config.yaml
n_layer: 13
qk_norm: false
bias: "none"
init_std_down: 0.00377
lr: 0.00283
beta1: 0.9
grad_clip: 0.5
schedule: "wsd"
decay_fraction: 1.0
final_lr_fraction: 0.0
MLP neurons of a small language model. Each row is named by its layer, matrix (gate and up: input weights) and neuron, and shows model dimensions 0-159. Each number is 500 + 25 x the weight over its row's rms, rounded and kept within 0 to 999. Numbers have three digits each. A neuron's up and down rows have the sign that makes its largest values positive.
After each neuron's rows, "fires after" lists the tokens most often just before its 100 highest values on Wikipedia text that the model never trained on. A number after a token or word is its count.

L6.gate323:506513526532488448518420515512465491462464500497465486541502454502448512490512537470476483533441475486546489509495498513493469475528524465493522465464491505446525523485463526523492477485464483488503466494531459503504499508473479493517506495466486538464495498505492489469459527513517491475473510490526503456489516498457477520506495506475488481497514481478513507482515527497559489548517492500532534491504511565504510471486524509526538505502525503535483470460501484496515494471522499
L6.up323:465462506518526525512479497517526469484502516536510533563484479515528498482508489510466467486468508516510526516470522480477543503469525505505475496466477517509489492537563529437483473495516501502501503469523473468505520492458520512481491510502528493481485459491494459491499497497499458461519482523509480526529456527500483479508476523473522479494521491525481479518535519526467512493480523461458430492521498528504486496470523486483507574498540499457549477497468480512513492548495488
fires after: " s" 19, " w" 18, " Y" 11, " t" 7, " T" 7

L6.gate75:529495477497469476549496479472520461478461470531513487459508489529500453516505491512520488522503498477523493519510516552579475559531493468501502482472482536524521493504459474541464534511474466504547516512506531517518543470492506502523541479518466487541481500531478509502512521462499517496455509475492497490534511476503520524487538480502466474490515489521521483525503537503490487508467516498487496553503535542497453474488511497513488461513528475474488480508443496518472515525487493
L6.up75:479517518539458512500495505471465474520508490506469501545484553480489515474507514540475500533482521488469496513475492498481511491555522495531467536474534517499495467497482507503476509521496448506482509477502519489507483455489494523484554536500505513505500495514491531497474507525470505523548517513495529494517538513521552467517460507473502483485435511523522518507530508489507551533499483476476547508528495487519493479474506499488498529484503472497468486510521563503507469417507570
fires after: "v" 17, " des" 16, " dis" 11, "ar" 9, " res" 6

L2.gate145:508500490479502496500478502542472522506498504502465488533483488540505482468510478498497517472495501476521533528559504485491486501518506481506495499548473490501503506480503544460536514513460499510533533559523491512544457559498475524464483497469501520490463519516485513473551470527458491500497471527485466522495484509440472524476483503496509546527545510526534447470525514551485532533509521488468514527493489512497517530508499507521460515463496487449492487529467464519472476490469501
L2.up145:490506526463494539487499504484513530513514502484532479499499501518488546487477479480509476511447451455456500468489488476480505516491491514510487562505518495560515492510497499489527482516489525492461514475527498536486504483526514530501525452491524517469496481490515467466533530497469527491457486523496478475546474500457516485512480530564504449496464493561513481529476542504544484489472495543514552497478510450517497545512489549500472507545488518508515524510490510500489509525501506
fires after: " B" 17, " Can" 10, " M" 6, " L" 6, " C" 6, " H" 6

L9.gate178:439504502490508497514476514515470487524489435488488490544477457487532504481510508555497455536523481496479433492499488522518529502462501483516478501469473563535512486495516493509517522506521473481484484505492494509502538497475485528522499472500514544502474507473519497480467536511495464484536562516491502526478515537493529484481486465459470496476505529496494479457520488515448537459479509506541466508547479523490498511484484509507462486457481485472531531495534486496487482534482474
L9.up178:462494494545506466501503493462489512495465482520505491451498529466539498497507497510491521498477458536449497508495468491518505460480482468523519496499482515473516529485506451506539491483487471532477510508515506551452532461496546502519494463525484525532473470558446494501518532505505498513492516474474580456507495489509517531506532500485504541491520501486483487468484479491549492475511502527492511520501488515512430497479531494531464461541536470484525492502510506511491533510511509
fires after: " t" 21, " T" 17, " ex" 15, " C" 6, " c" 6, " Ch" 6

L9.gate287:471512484511534526556490501478498462520482470511502523528510467491509469506504526506515520506482487510529471491494474496487508520485472525534493449498509549507483475496465459515455503501432467478528502470524542504543563487507450473504480486478507520503443474485434520505493511506493471468542485482486493490519511505492553487462504524456518509431474516502515500495507497498479496500469508519499479506535517509510455496491529468495474521484516477485458547494510479485497502517452526
L9.up287:492534466538452494487508491504502504478504512487490502486501509516524498484515550528519529533469441542471498497498482536487463536521482518526499495524503514537529502523513504503507506515517514533507499525497472525506525501510465478476477501540524504470483508466486502497524555529471512475465471442504549488513465501489507452460505512479513492496483476492523441464496485485486449457488486499508538487526500473492476478480526448492461551496448509533489525523472455479475520531495462
fires after: " t" 10, " c" 10, "-" 9, " con" 9, " ar" 7, " to" 6

L10.gate273:497511486495523529490502533490473475506491478513461512504483457478475480486541513445507543517477477516496516503475492497479466497467489513534450471482485523524512440530491510457493532478504461493519500507563474501484527487549493520521470509469491510462425517476520525497482505490520505510510527456497495489486482456470472493481521537494503507430527510520556454514513490481492505489494533491458498508519468512504522489529499536497452508491504518486482525491467496481519500522486438
L10.up273:502507507471494486482528512486498491541483511547519520510464491502508487534511508522484522553476491551476479521498521532518466501524478533474485467545515544514465493514496545502429511514479471514493523510493502478475496501442504512521458574518455526475522498475469485499507493503476513498489516535515491480507507475492561518474483480500510508510528453563476471442537499515493521490505491496485503516500504498489501479476492508491518500496463483506517506467504471521499414531523517
fires after: " " 74, " m" 7, "0" 6

L2.gate370:502512497517473511529513515527489465518459493532493513460553489471453533487466523471514496502446528501481511512502494497488537556545461500521505468459501499507527510479484491490463527526535500484531501501527534509491456509531508500481515480538507499494544491506497516531539489451478451446514514480519502480506471504530503518443522525465489508510502537495534528474525499521480486504510494449479495504555518518506492474465493492459519484501504470487523489538525489483551544508490540
L2.up370:482530498474487503520480515525513475520489435447491541521475489490486522512505515492515496512498536487489464471508518502515506504521467474507502479483533516534513478530490510504453491489515515455460492477526523498478557461458487515484498504483466532510456472485544531550508491478471458522542492506470516520486525493525524455504424498482521457494525452527494476518519489472509510490504552487519499527489536541519500483460513493493485534512534503475518531538513477501479509470524528
fires after: " dis" 15, " des" 11, "in" 9, " W" 8, "mer" 6, " im" 6

L5.gate364:468521513504488486491468479456482502514502501470593483550535464462539516553481474484514461496472495499473476487495525506526479505504479464471530518471485540457519490487496483509473515508494486501520528491473483487482459461531483524481509474511515514494507486503535505458508528493490458538454517506485527484444482529529520517522534474510483471522481495522514484515522499514545521506474475555481462494540516540487479500485484512463471495517475510500473519485532487538501516491526535
L5.up364:469481514490484486488555506504494458525519520487496507528491517496509477473470507513457527493533489496495478482523512504532521490532487515526540505498500483487539501451545479511485501515483514476512516532536475467519528512478464453468523479566464502495529421469470545514506518513482472517462449476492472483527533497529495532513501517524514494490545498502482495520511529515489546477503527497465494530531558447515523497506515483517492517516496477495480555481521457512475503473495487
fires after: "4" 12, "1" 11, "5" 10, "8" 10, "9" 9, "6" 8

L5.gate0:484484534477516513499517499510500482503519420536499529505544471510516466501505535483463490508495498475494495526487524464534506535509475489504530495472527580552464464520476493492508499484499512478528511554508488507490459467507481522539515493471515519523513502486515496517468521508471511521476482501452508535521497529520503507528528503465457544489502508478499499546514551508530492520530498474464511521554481541495486513532512509502495429488528482494457508480473532471517495494475512
L5.up0:506487534506507521533467503503519508469528480460502490540490486483555517501495513523500464466482499445518542543494513499514504534464444510485475523528495491486538476526526452486518520470516519459464529519493473500509514490477490563521505495517571509485503458483547483522473508520490513521443498473507488530490485493534483522492510530521470481537530516519501465517476510536473481491458523498462519513526545471493476524504530518487497504518458492449500539478506503496509517511486479
fires after: " d" 27, " sc" 9, " r" 7, "for" 6, " st" 5

L5.gate74:486502502502432510499462534503502516541519493519453474480510538510526517499489547488556476507520484534499491459498503497545477480435498507482480523472474512486527511492537513545534533487516490479491503503508488517534498534486497547469469535495468505554492487495506521526480529502503470558477467501492527514507504518467504472468518535480518478505521483430493505513510517483520468444487510517498515515502483502468493484473453511510510487487527513521452505512522475467543466465512498
L5.up74:463494487499523476486500504495494517503491488497514447538499493472533467482553499497526525524501471546527483520467527487492489532481502552495472484481542494516513527514442538539489520543459515498481501504530514533515523511519492477511521502508508495497510530529502452514501520502517496495536514551470473493528499509499471512482472502522475498532517470506523465537536503531507509506491528451459519478478441476480501466500484488583471549497487500572502508523499495533522501507486498
fires after: " m" 24, " con" 9, "am" 9, "c" 7, "om" 6, "st" 6

L6.gate381:500485477539475490526513503502517475448491484503488501538547492501497461502506536494454485508486445493476453501499510513524489506508517483501462502450507544462508517500493523499494476507486491509506539536533490517519484500493505471487495489510511473487464497515494525453503506467518448518505502507474474482532483473475498517511530574526463502496515493488458520531516488509512519472440483492481508515549478513456453469498573529528490516487528454485458476545489469528498508515466515
L6.up381:511493468514472542512504475490528498454500526507509513539522512493537469498480482456468499502452515465466497528502500497479460474507530448448498484489515478469488558521469500480467452518488517537445490516483479475515477490520534482497497506498528491497507483483512555471537498450536458512502455481468491463500492485511523509531515492530500488535500505518486524548476477474539473501451461487508497496500501521459470475502537536511507501493478466455488462493525502533489505491485506
fires after: " s" 22, " S" 14, "en" 9, " w" 7, "S" 5, "uc" 5

L9.gate326:481518471533475462481498485466519475545485468465508517508509474483496488472498502520521513484511489526472488474483552566537455505469482467465491487480435515480508484471484538519512522485497474509535532506495503559519490546518513515488488489460537479468523512487488523524527516512465492523530480506478532502457492471467475506457488513457526485483475492472477504467517542519468465508494511517480453501491481479489482498516482503476443504516526480493485508535513463499533464461476498
L9.up326:478519451510469492548518480520525526528498482471532545514485511479519510500472480509492509493507504540488449534490533506523517503515484518504480514475477538508526488509535507529532492526495459479478536532476481519528528521481491511466487472520496469533521541474485521515504497553514453527494493531544501516485527490523507500469504533512560496507462532463471511496516561510493499453481496532479476506474489512523484464473502510484475569491514518576488498486500482479494476531494480
fires after: " t" 24, " p" 13, " sc" 9, " J" 6

L10.gate276:488482520499466490504521488512511511484476462504488482487512472467505475517490481489491516466507566463502502485521538491555509494516453481540474521524504526481517488447505501529497484477513500491471516507477497503482476524493482538504472502505480466497547528489444527499512462513485463476517533505537488502482509533503516464482500523498477524519492535460546494501523484553500485465474490504447504511515534532535506526517531544504456499456481479499477519537526470525527559523470449
L10.up276:491501491480462484523517481503510493498504508437520482511482510504505469529538496506487535477484545500539498451544495495538476506479471457497514504483533495462516495459502503542494503469578474519438491522500497499489515487452521491483491482491429509477539524481461534512484448494480466470470513526489500490504485495471556540565508489510494518501515510534529496509501507502488486504498536501516463493471513487466483461501501478501488541481481473513495529532505529546517500502475508
fires after: "\n" 29, "|" 22, " a" 6, "-" 6, " in" 6

L9.gate262:533520507497439521516486495482484539501513490509444470477555524486467471501545470485468511483493493537524495479497547484483551493527497505474496502488440518485462512530502487513503500535531516511507487497475513522550546453500512495467509477465483491508481541507453468512489518516471521470449486480551461484510506469532502514503542478536496483483530492525514534485516508542544510504519500515488556505497521519505501502467521492492509484502448550471497501494467502509481486481530498
L9.up262:503513505496483460506546433519521490477517492511491494497514531500514507508481493527523490489503501463531466513482606505502471494488489544493470538479470494485482505486499488509472521490483456543469507513512523541480533462479478453509516453495491497478482527530466519494505479510489464450516509513525537519511465520492510498479524488503512503474491484505528435537481535514505486474552498511520508484526500543497509495516511511528493496508471466518491476512553486479474493574500521
fires after: " (" 20, " C" 11, " c" 6, " R" 5, " B" 4, "r" 4

L5.gate84:487490512493514489492517484523522530459464447470458519503464450521461496497488502459468451464457511494485495516518478494529508468475523514513495446548507500528485490537549453530495482494472478486493473520530490460504479544524504501509468504517484514485492482518467514426541511488503489518538483514500564531495523493506494484505466475545505536511515487498512528465507483517487487501508563520536495534510507502519539533477529500495483517500500494477528500505498492475487468469541518
L5.up84:525511512528463546477478481531443511571494505525502498510460481527452493444485476483525525502527514533493514495481512467550510517494485481491514495483455498492558489528501507491499460483481506514486505505517493467495497470496490477532481516510509470490495475497472522532495551521429537555455468496493492467526531508484491488458523508506529478532470499471486518517509535538506437505517488498482490515487485491506451538542497526483517508525512509524531483532469505497497520512503508
fires after: " H" 31, "ou" 14, " h" 7, "ew" 4, " W" 4, " s" 4

L9.gate379:484501507481490503486461519467540464564489488497454508516498504517515488517478515471490496473543508505489492514515574519535520501486492481511502466441416510549494490509521533503499498555447521441497533478479508494499514525517489486480459478495526495503450469516484488509475519511528510506512525487494515493513456516460470505516468520494501495480497493489505500482499528530484484469498486497479482511555471533521520490530493500564486493534519457487452494485506477479502495511458484
L9.up379:489555520495471479447506467480515512553486516512496535484501523478519459504465526541494499475458499498492491535486537544525522499468517482472485478454478495525497463526528503479540480520459513439465491446468481490494519522461483484468495539527518507496510512524505531551498518514533459504478491512490527495502465526499506455484451504466516520500484481469479494517500493517523438479480457492467483517511471504508509452509487464515481508536518496483472499479482506490493500529519525
fires after: " f" 11, " F" 10, " st" 10, " p" 7, " t" 6, " w" 6

L5.gate6:470511508487529505511501507489531515467459473498533548519523484537466487523544528470490500460533546526502452518447495492489491492558492528502503504495567509512512467497501492482510467512522513535521482483478477491535513507491514488507490498464493470479505473454455441474502467486503481503548500483526519475518493464498489515508495521500461520465522495480495527466499521542513493533520539557460493520488508513521538530453530520494511501493501488507503493490511494455534558473482509
L5.up6:454501475489479519510509515474515467503522500486524484525523485493488519503460450514531469452532488490462517505496510495504526464517502520476527501469486509513507477499505535520505526472531507478487514486506487477477440514534484528560512461517485500528501517511506503475432505476514513545466484461511523537512519505509457490533498547475509467495483518508463471477495469461492514499552502493495525547451534495545515505515452493514484484522506512543517489498471550482527468465538493
fires after: " l" 22, " o" 22, "ar" 10, " sc" 8, "p" 4

L5.gate362:514468495491545518543473566455517495481481441460484489496441515495497520543469491524532494506524508532498481498515517507509485491511453465472461512511457516506510498469566499528479482506452455465508532496503530461478507493491506523514459440513505513465492474478499516501497523503544492469517501508504511501492468545477469507493510548493469503488529494464483558537486518493473490509519500494464472527530498522495525486552512525523507488508507489492481480495510513464486491533504485
L5.up362:484474494519485540493485477517510491509520482503511473507486556526508543523460423542497470514512508501495513504529522469500535490504525440522496495524453525506515516485531484527510472515482485512503488500516504482467509518509532541510509467500468544508499465475511490487473484526529478497425472530475496499514477554468472458506455505543515478464546500499545503542463560487478520497531530506445504533537476500488494484482494493493495519491494507491516516485497525515492509496537508
fires after: " f" 31, " b" 14, " tr" 12, "b" 7, "du" 7

L10.gate292:468436481463537489513562536511467503490490452477482520511488449547500490474493515518506488522514506521479488468482492519511511512476506523519481475499507495535475552555546497507480547531505477483489464497532475551498519531438451518564476446511476468455488509491455499504504524516498504523505521456461473518482508496475519498502547500455493526475510482478516498488480496526501499497490528517506492509483461503494490495513486542496501497475527492494500531511487529519492533495507475
L10.up292:451507535509479468534478506506471499508490487518493504479467489533518492519515495527492484510468512481505524493455534462513472497491500499503504581498437506483514510520504518491447541508491518527512470509509499479459500487453456509507499502520456513501508501510523508534494527525525517457546505514465467497495525507471482530521498535500478518526478429471514520483521482510531511481502492484490546514481448490486506446488437479523494531516471489530546513516527518551496497532510507
fires after: " m" 13, " F" 13, "qu" 12, " f" 9, "ch" 7, " M" 5

L9.gate77:504503488502487514491490527553508525481433485488535487532504451504458506482496550485495507502481521509492486487486506475484486519509491527457501477454497489470443508542499461481503461468556475484529500491501533552490468532481512521569500525500524513489469489515469511484512525542499516505504495499487511510518510488513501533491489503533471533471520513487482523470498551535447530545484556515490487514505513510523498538472554505487493507497538510486481536525541499471488531506469518
L9.up77:472511493526541471479515480528480471525500496521540547533531490526537506471497549456520484496475534484512472470472509487516478520482533498468471516524507501497494519521500477502508518478474464542526477489516510472530543528526503500512505529485462442480491474479467484470555511519527478520504505491477484491501580450535527515470521509523491492475527520507493557512499493484506497498516495565540457519484533508485520522527452489506489492520507492466478490530536496525475502514508517
fires after: " H" 18, "h" 9, " h" 8, " Th" 8, " N" 8, "om" 6

L6.gate260:452477457471481493515533508486506463517519470520532501550533507514513538511485570475467532446478469506468493520504494495509503526480514511528477515509494530547501464507483503476452511463485476505487469543490521513496500497499503507506502484511518501536492465445460502511477520464485517478500530498530487479501509492490484481460473484481446522476540514529443496454518494541541527499469470497519508487475505498463502512529546528491510472524491444521491486526541508500482473517499482
L6.up260:528451464508469495521500502485489537498522547532504505490552511500527560499504521506473503453471474456467502497501464518481508494505515517492457472535503479500478493512505472445466471431522489522481475475470493507538525491487508544490529542496560558504479512469526478501490502480499516501472518477500520528510509520516458491504483490540505486502505511562499487473504524527547496478494492487516527487495542521511534492519517500443532492488482509500459470516520513534497493522526471
fires after: "t" 15, "ig" 12, "ac" 11, " w" 8, "anc" 7, " mat" 5

L6.gate38:489464459566506514499545541497516506514501482464478486534502457519506500506506513513540460465535503517488521470461468503469524478483504494425524489473488458496465511479505511508476492489479529483506489484488503490484506523519480500494436464526498476464542517504543527503515526474521524509486490510505481476445484534525502509509534494494471549501489479446534478515448486529488509491485504473490493463519505487535486469557481502508467513509473484473454523489502453497476506483513482
L6.up38:508463497538481530460499562525474534494533499472494512499526488508509542507486493490529495526506493494499487417526473469517541487467523492530532482464472508500481471517512484529487489499525487480484534461481496473493520505475512487504513505521516532482469516475469549479471473534452533494506490504483466463533479543498517480517505480461503505523503529515480501511485545528500592528546514471543474507501496477462508507509535504511495490477497511487513448484481512478482510524502469
fires after: " N" 22, " B" 18, "B" 7, "N" 6, " F" 6

L5.gate31:479501482493515478493486513447513489535515489507477473524543510520481513535485519477482507539481508507534534514528457484467517528489447488510552520503475498530453478479520476493514501491506498454506509535500535496531486462519480488549524521451533504529484503540512472505533522484467506483457492485505511496503500502490485487494531493523513542478476469457494467480543509499530513524504454487519467472516537530542456498524550474487513473493520476482449534532494521447509482516511471
L5.up31:522495523513527490471543527473460486527550512504521496520506500494519522508534510523515515500436481531497505483484500471492513512518472490498516472518504532503481555488479505503517503506538514529536494474496473456540513491481461452511504515483518520517467520513484464449470507529448512481505500534464502563496540528541502477525502531487510543495427483481543533538527473503461492505503466519488453537508497507476503500483498482482490496508504528490491510505482528489519486487450551
fires after: " d" 21, " g" 11, "al" 6, "ur" 4, " ent" 4, "if" 4

L6.gate175:501465441482478521472495509505506505490524524500560502499461510509545501503529504484541500443473513508500502480453489503499491476511497499496542513513520493467496453474509538460456524506520535470511574453518503485514472452501485500469511484500512548520519497458521497534462535502515504531509510503498494484499496536508521471542487544519529509479466492554529503543509524528444521490496505482463500524508458485503531494503515530527491542513527531518485523511516486526500499517482473
L6.up175:491494460468518485512465532505514480501501502542501518533470505522509467475510482473488530490518532494507485533440549520492468513522505482525496480518496510493514488480520462518508508528542520506473509558513493489498530517496479496457508502491493488488451479485529528524486499493490454486568523482485495493486495470508500465500481503497496498463497515477509492467539495501503495504471480519467482522493441497509513529478534534530499521513571520477464466567542513544473512513441546
fires after: " l" 23, " ch" 9, " cont" 8, " comp" 8, " L" 6

L4.gate102:517466432497504535548485513529513453524464492513461517531513451548518484508492508487506493495509530548523466500474537506493483536486479512486501539472471521519466503540522518535524541510526537479509547439485488485529512477483552473522490497481506460504489459486489468517484532536518509494502515482482480481512533548489514521487528520462465515506486495495527520512442534533489531480530471508508501523499486522503530498501509530487514505460515478474468492506528469490492529514480482
L4.up102:506520449485508475439519555499524476511417458495489514486538498515566498538485448485470505485508491526449522497477495511518490514496488493491497461510467532479479476446482500489433496465496549548526541479530473478472485512475494500501496479501507503467494464459507469495490502476519501522498507468475527507507523519502520523516528504537506505498488475491483487510491490513493489480450536516514521530511492506483517530506504537503490487511503466501471503480539474516502556530493536
fires after: " o" 38, " l" 25, " O" 21, " L" 5

L4.gate41:490487474489526521552466494502486490502476509511522514502535479560467498481499494472513467482554503521489493503457500479472488462498469550508457522507447529502456491472508496509488500518515516513538514544502470521544515493548510498480495478486503479478506471462472494459516496480512494541523481482517502456487513434477511497492503454488516524531481511485508539468462498522523511465485500521472472501509473520513503535509534532512487452486500439518497505549476481458465523520472496
L4.up41:521474488529496517552483530517503493514478481468466502507502489477523466486497523499506440471581519494505534552487512495521507460500497551523478485553458523543520501481486508479504518497487490493503515508475433529472504500508479500479468506494475450477490502510501540492506512495491507535486473502519465494500506497463540485503501488485487486513536506513501449491455488461497507508495520547499534492490515527508574541516499487495492458532495459521459504495455475479481503550512515
fires after: " O" 20, " L" 17, " K" 11, " M" 10, "r" 7, " An" 5

L10.gate182:514515492486534478527466478518521512478476490527485481522471485520521516517527510481528510500518483494496469455520504482501481495497477497505497455487484494512486474491500532474523455463503462468511499431525534485493480507468457498516468510490550515460408505503464541470505494517479504481499487506510490477485546489472515522509543506516500579494518498479477530534484482504503540495498481465525459508539490529568503519509517513514490527484534481486522486527492520506482500556479502
L10.up182:448502531485526533485479470492467512454499499515511514478516522484493500523485563504490516489511505511469447500532505479521482498508500503554488454526560510488513510514491475478470490507514472480482534487466518508477535520474509472547527501520509511472534490478502538490500522477537564474527567490517479530492535514521514511487524485449467540531486501553486475458511484533455525515510553497510479493516511490488462536457514503522493497473492508472525479481489484515522491515496497
fires after: " h" 22, " bu" 17, "h" 7, "us" 6, "ig" 5

L6.gate266:529488511524486472485473544480539485515453478526526470551514490510526486517497502529485475491502539538489469520452512459488512551526501501477467444471482531493473534456522503494499483510497511505559528519483497506497464477525495494464503472528515448481528544515501476503481453461499480449503487482501473492488513494534484512526482515511512474518509526463485460533532503486538503490486428522492521469543478492499505521507491506494531540506499485477511479498457526481500473494485535
L6.up266:507480466482494475483443506523469485498451509492490503493477487551510494446496522497459493548530522488501507486484447508489483487511487507481506512500472510559502533516570560524503529485511489506528475517488491454504504481489435473450503519505487463473513532498522481497505496532467496501526524511536514469497465494521499463536489488470542528542510523515509479499491469488470521477519522524532488521493529499520528470476471495460487502463523472475500501468469474520505466457499483
fires after: " " 37, "0" 19, "9" 6, " |" 5, "7" 4, "1" 4

L6.gate144:478529456512480498519502548481528480538497470493508487523510445523495489535493520475515509482492487512517516495480472541504485514474484540482462518486495514492480494504529525495464541454491470502499551545539485531478504529508493496490485488504488507510479494504505469461495523462476498502491512484530490500442532446507502543497507484478455542515521482447545511496456484509483553466462516546481519497525483511487476497534522497456520508482500461458484528504504489457501520487446461
L6.up144:509489493514490497482475523496531476546499530501512512513460512537503474522503508478538519479499503514531552525495485543481503488467505523471458498509495497458497501518556532521430526464543449504509545502530475507484484513485523461494515485528494525473486517520526495506466511509507489508507519475537454486458571491494512534503536481452517522553473506486483491497501482507506522486486501561520498464504453499495451513532486521476539467507487493499481495509479469476507508493448492
fires after: " l" 26, " L" 18, "ot" 13, " J" 8, " p" 6, " h" 5

L2.gate158:506494476516500494501511485505503505446499510451491466505519490469483555518489503519502543463548525519493517538550457442506491547472538540564529496508523470523493485512476483522533485539495483479516465474517505530517518474459468503514482474483516518518497513521487491494524463488519459495512519504502489496509469530493497504479512481452488552507508502456520469487484533467553511506494484468484513494501486485529516461503452512483476466544521473497450512518489491463490496484463531
L2.up158:517468488534536495489488553531494537490533501486471508512530424531543499528550469491505511504550512557499534468501529492504545465513479513521539477452517469511492529521499474473498545492467492510541492468527490507501513488497507538493534457486545492475509523477516516472507510481525486500518482527491520526497493535520491486531498458494516508534444494472467503503480525467517520519519475476464509494483503529540506480502512516474536527464497517473458498487470505484493488462484500
fires after: " n" 15, " Y" 9, " g" 7, "al" 7, " y" 7, "row" 7

L2.gate92:527513531501509507520519463469512442497507483530493464472530490492544489482554512489497507479499483446522487512467498535475517501502475496505498475544499570513517507523502494527525481501531504509502522510510521528529482468521555443468512450510476541531504513540451489479502519504537494489492511503506481512466510495508493525488494497516514556516483494477532475522511477544485550508535472445472504506493501505509471521545484455479475515531548477495481525492474496527480485546507501
L2.up92:498508532512528490498534456517526491499493510530491491512448506498500461502514495522513466498442480455514469535493496499514532526523526486514468495484518500484459484495480538536501500499503493534550522492496511476490448482461554508490565538483503505516495519535500499509488511545480551492566471505458530558503506500478516524522520519484501538464525502516490474511515542555499491520519487498498505530419509512515469514481484515492506485528507515505498496544504487472504512521543499
fires after: "C" 18, " C" 18, "ograp" 11, " c" 11, "r" 5, "c" 5

L2.gate61:526488514464507519499480514521446491419471465506447533498520500516442518461507508484462469527539546514513509507467556486506546553554515505516482486482535481518494510485482518495533484492522503511514494484487482543508470482530528505488491512488510505492476455472491535515528472462554443509531485471517527500477521484531502489506500499512509487485483540473470542451519488494498495516483512507442476478515493515485507532488495511489502505523512490490521492546475519534515503508508506
L2.up61:522446486548504518448497551504518528537473492474505516509545555491500457460495482501527509522504497497502463500519515509519507476488527494512455475461503481510493526527491514501473484501543483548543514491532535515458508496490491500473517463501522473496508508499512491567483527473523508522554477476550480500520498520489512506519492516483489477512507499500444506482488483521460488547501537510486537477467471472528504560511473504480496486470529522458523508525495493517475525540472477
fires after: " " 40, " j" 22, " l" 5, " wh" 5, "l" 5, "ar" 4

L2.gate40:520502509486492484475523508449515463479505473488509483517453482511473528545532515548525487499526504488486522502530517476503500522485473506546506474542538506530537501503479481501476476491487491517536505514525482474465533476527499514524490533498472491502535497461507474471506525521448484522523497504469458506462498489495541464487551521428474524475542534486508517526493492496524502524489493480496504515504488451529452543526480500468511515497466505505477574513520469470487502547476509
L2.up40:515472532464515537460500483424518470488475481511468489499489485488528539539461533483486495530513523494498469481507526499479509448507467485506477487497493504501555458528486520496469515505493524501469493532505524453470564487533527481502511484515516500549497488468492528516528522478448547468509487473494490529499466489495519511535489528473541533506537541465473496528496465476509477514492501511515475487485516517468514525508468491496513495580478506510472526488495487507500470521523497
fires after: " f" 27, " d" 9, "gr" 9, "yn" 5, " ex" 4

L6.gate366:509505560542521542561472511504520510535491490522502497489595486508466491494503508494503540486517510455511477481511495498487534479486515528525480502513472523535532507534527485476504539478479492452489486514495480517503515485521502516550503488487493515491479549520496531471498463513505513493497501545469530501501471564489532454505499490526481511492545503491460488531488513523497449517508483469475468553532513526519525486514506518510536496522526461482515521508510504499538466523528471
L6.up366:500540484451471487498453496482498516503559513488496523475486512493515514482525487498542532521493494508529509464495511445529504490468503529544470492537478510486524464493463486483505504527527490437499505503484519523570513484543491497532490472503473512513513515467540505503479471499441511489485549498485514508490461522480482504505532483511509526484487469464471480506494541501464468459501496448514481534491510472455501516484515513472514505489483511462493529503517526550505473543517447
fires after: " d" 28, " D" 13, " st" 12, "re" 10, " n" 7, "e" 6

L2.gate122:532500487482468492518489531488526486464473487482466511490528486476459502510454509476505488500478539506497518440524493494495529470509493512518483495459514507500506518477515506470507477510520468467547472501462490509562508507504506510484458461450467509546499505446495530551497507528530463526497458513528484505513458489452504516485516514493458492500474459460488488513483543498475529518525488465458503532519495495505486538504493514478485514543515519526468475534510544478491469466446488
L2.up122:490492497523564533473519530482495497472481507542515458514496506553530473496500501503494509522536505528545519491500531509538527516510511484487489471445490500495481447523499478519447536526495510514491497486525540478516478492501523495534502497552492489510496520500511508563486524540565525491502535509441525526476489495515468502501457477490510517477515542505446489496513502500462515532514506505435499526522477535445520500508522468499536496535491489503518467515513505526508492471503478
fires after: " f" 15, " l" 13, " d" 11, " b" 10, "ig" 5, "ail" 4

L6.gate340:494550488501495476505507507498480457465510451499426495543498501516521447518534498502527528539541448485471508500536535522519496546475486477476516474470483510494531497516540532490464549497485502521525527510490509487513492507468456509508477507515485466457474499487432481497510474506519491469515470510492487534513484468500510518490525539468523549489505479463514519495474506467466518470492503484463469523511505506515556506510479522505470500458499494524510537507527494458496470510472493
L6.up340:473520535506461509484478476472496476450492502479478481510510550547510486510522489487482497513518431471471524550496498504493479509483522471504541506530492473487509464526528489487480540530539459521507474495442484492514479519480476481497524509524477494471506492482454468481513497496536475451528440511524516518524508478501517477512495503487537499514484485472497531503488510486488464492547499486479439484497517516550542522494455458535497487456475520521544514481477497479525505502474480
fires after: " v" 17, " he" 15, " to" 5, " elect" 5, " sp" 4, "um" 4

L4.gate201:490478481519497504488447507473511462471511490507473498502509483503481485519475511499509515501459554527525490446492486514511478494484483522469467538508500546505517517535500499530560522452477512518519540507520548498481494472514516536500480502507467538520515496409549541538475492495494451473494516488491462460505528540491522470511501529475513503471493486480484520548523503462463487524514474514530495498527470492492475483525523478472482485541464493495507528509513516546510461502496488
L4.up201:465496515529508507522496506510541477501470481514477447492505484524473483514527535486483501480492482513510540482470509541481527528460510515503520482515496525500500507568499481486531535520482529513545513532540559501496459486489453538473491535507495484533425536460506540544490473485467482496516485505501490463506521463495481502511512490510502488523502472500512472518560467494506494527519484501520548515538456503495470497497512464471485490526527475515490492529443501493482474470474520
fires after: " f" 29, " F" 9, " l" 9, " pol" 5

L6.gate321:492481518546537495469502525459505504522483474511492516494520522481505539520505496544489495506451482458467488531514487496522524422464548504549523529529516463507502493512530457472522422491474496544494527481488461453506488487530465479494545524504473472485535540496493496485503492495513551507486463496514483492495492511526559518553499514460494496485509505489486523527526478494518460514520467508507480463491465512511471507520504539490473490485481520491492499477471498503486474525494517
L6.up321:504480498461487475492544506486515523522506513505501494512486510505550513498483487500520547505483476456546489479448490513452493502470482520492478520449433496483510496529503499507458539484532476493440516512466494469514466528468514499511464468514519489549530452475593502536466531517494494480524503496502537504517483489502469443514523505539517474519503506469517491493489503534514510483496500534509528503488510522462513481495490493478517490528519494475492491451491488458452506522497512
fires after: "a" 24, " f" 8, " D" 5, " d" 5, " to" 4, " pop" 4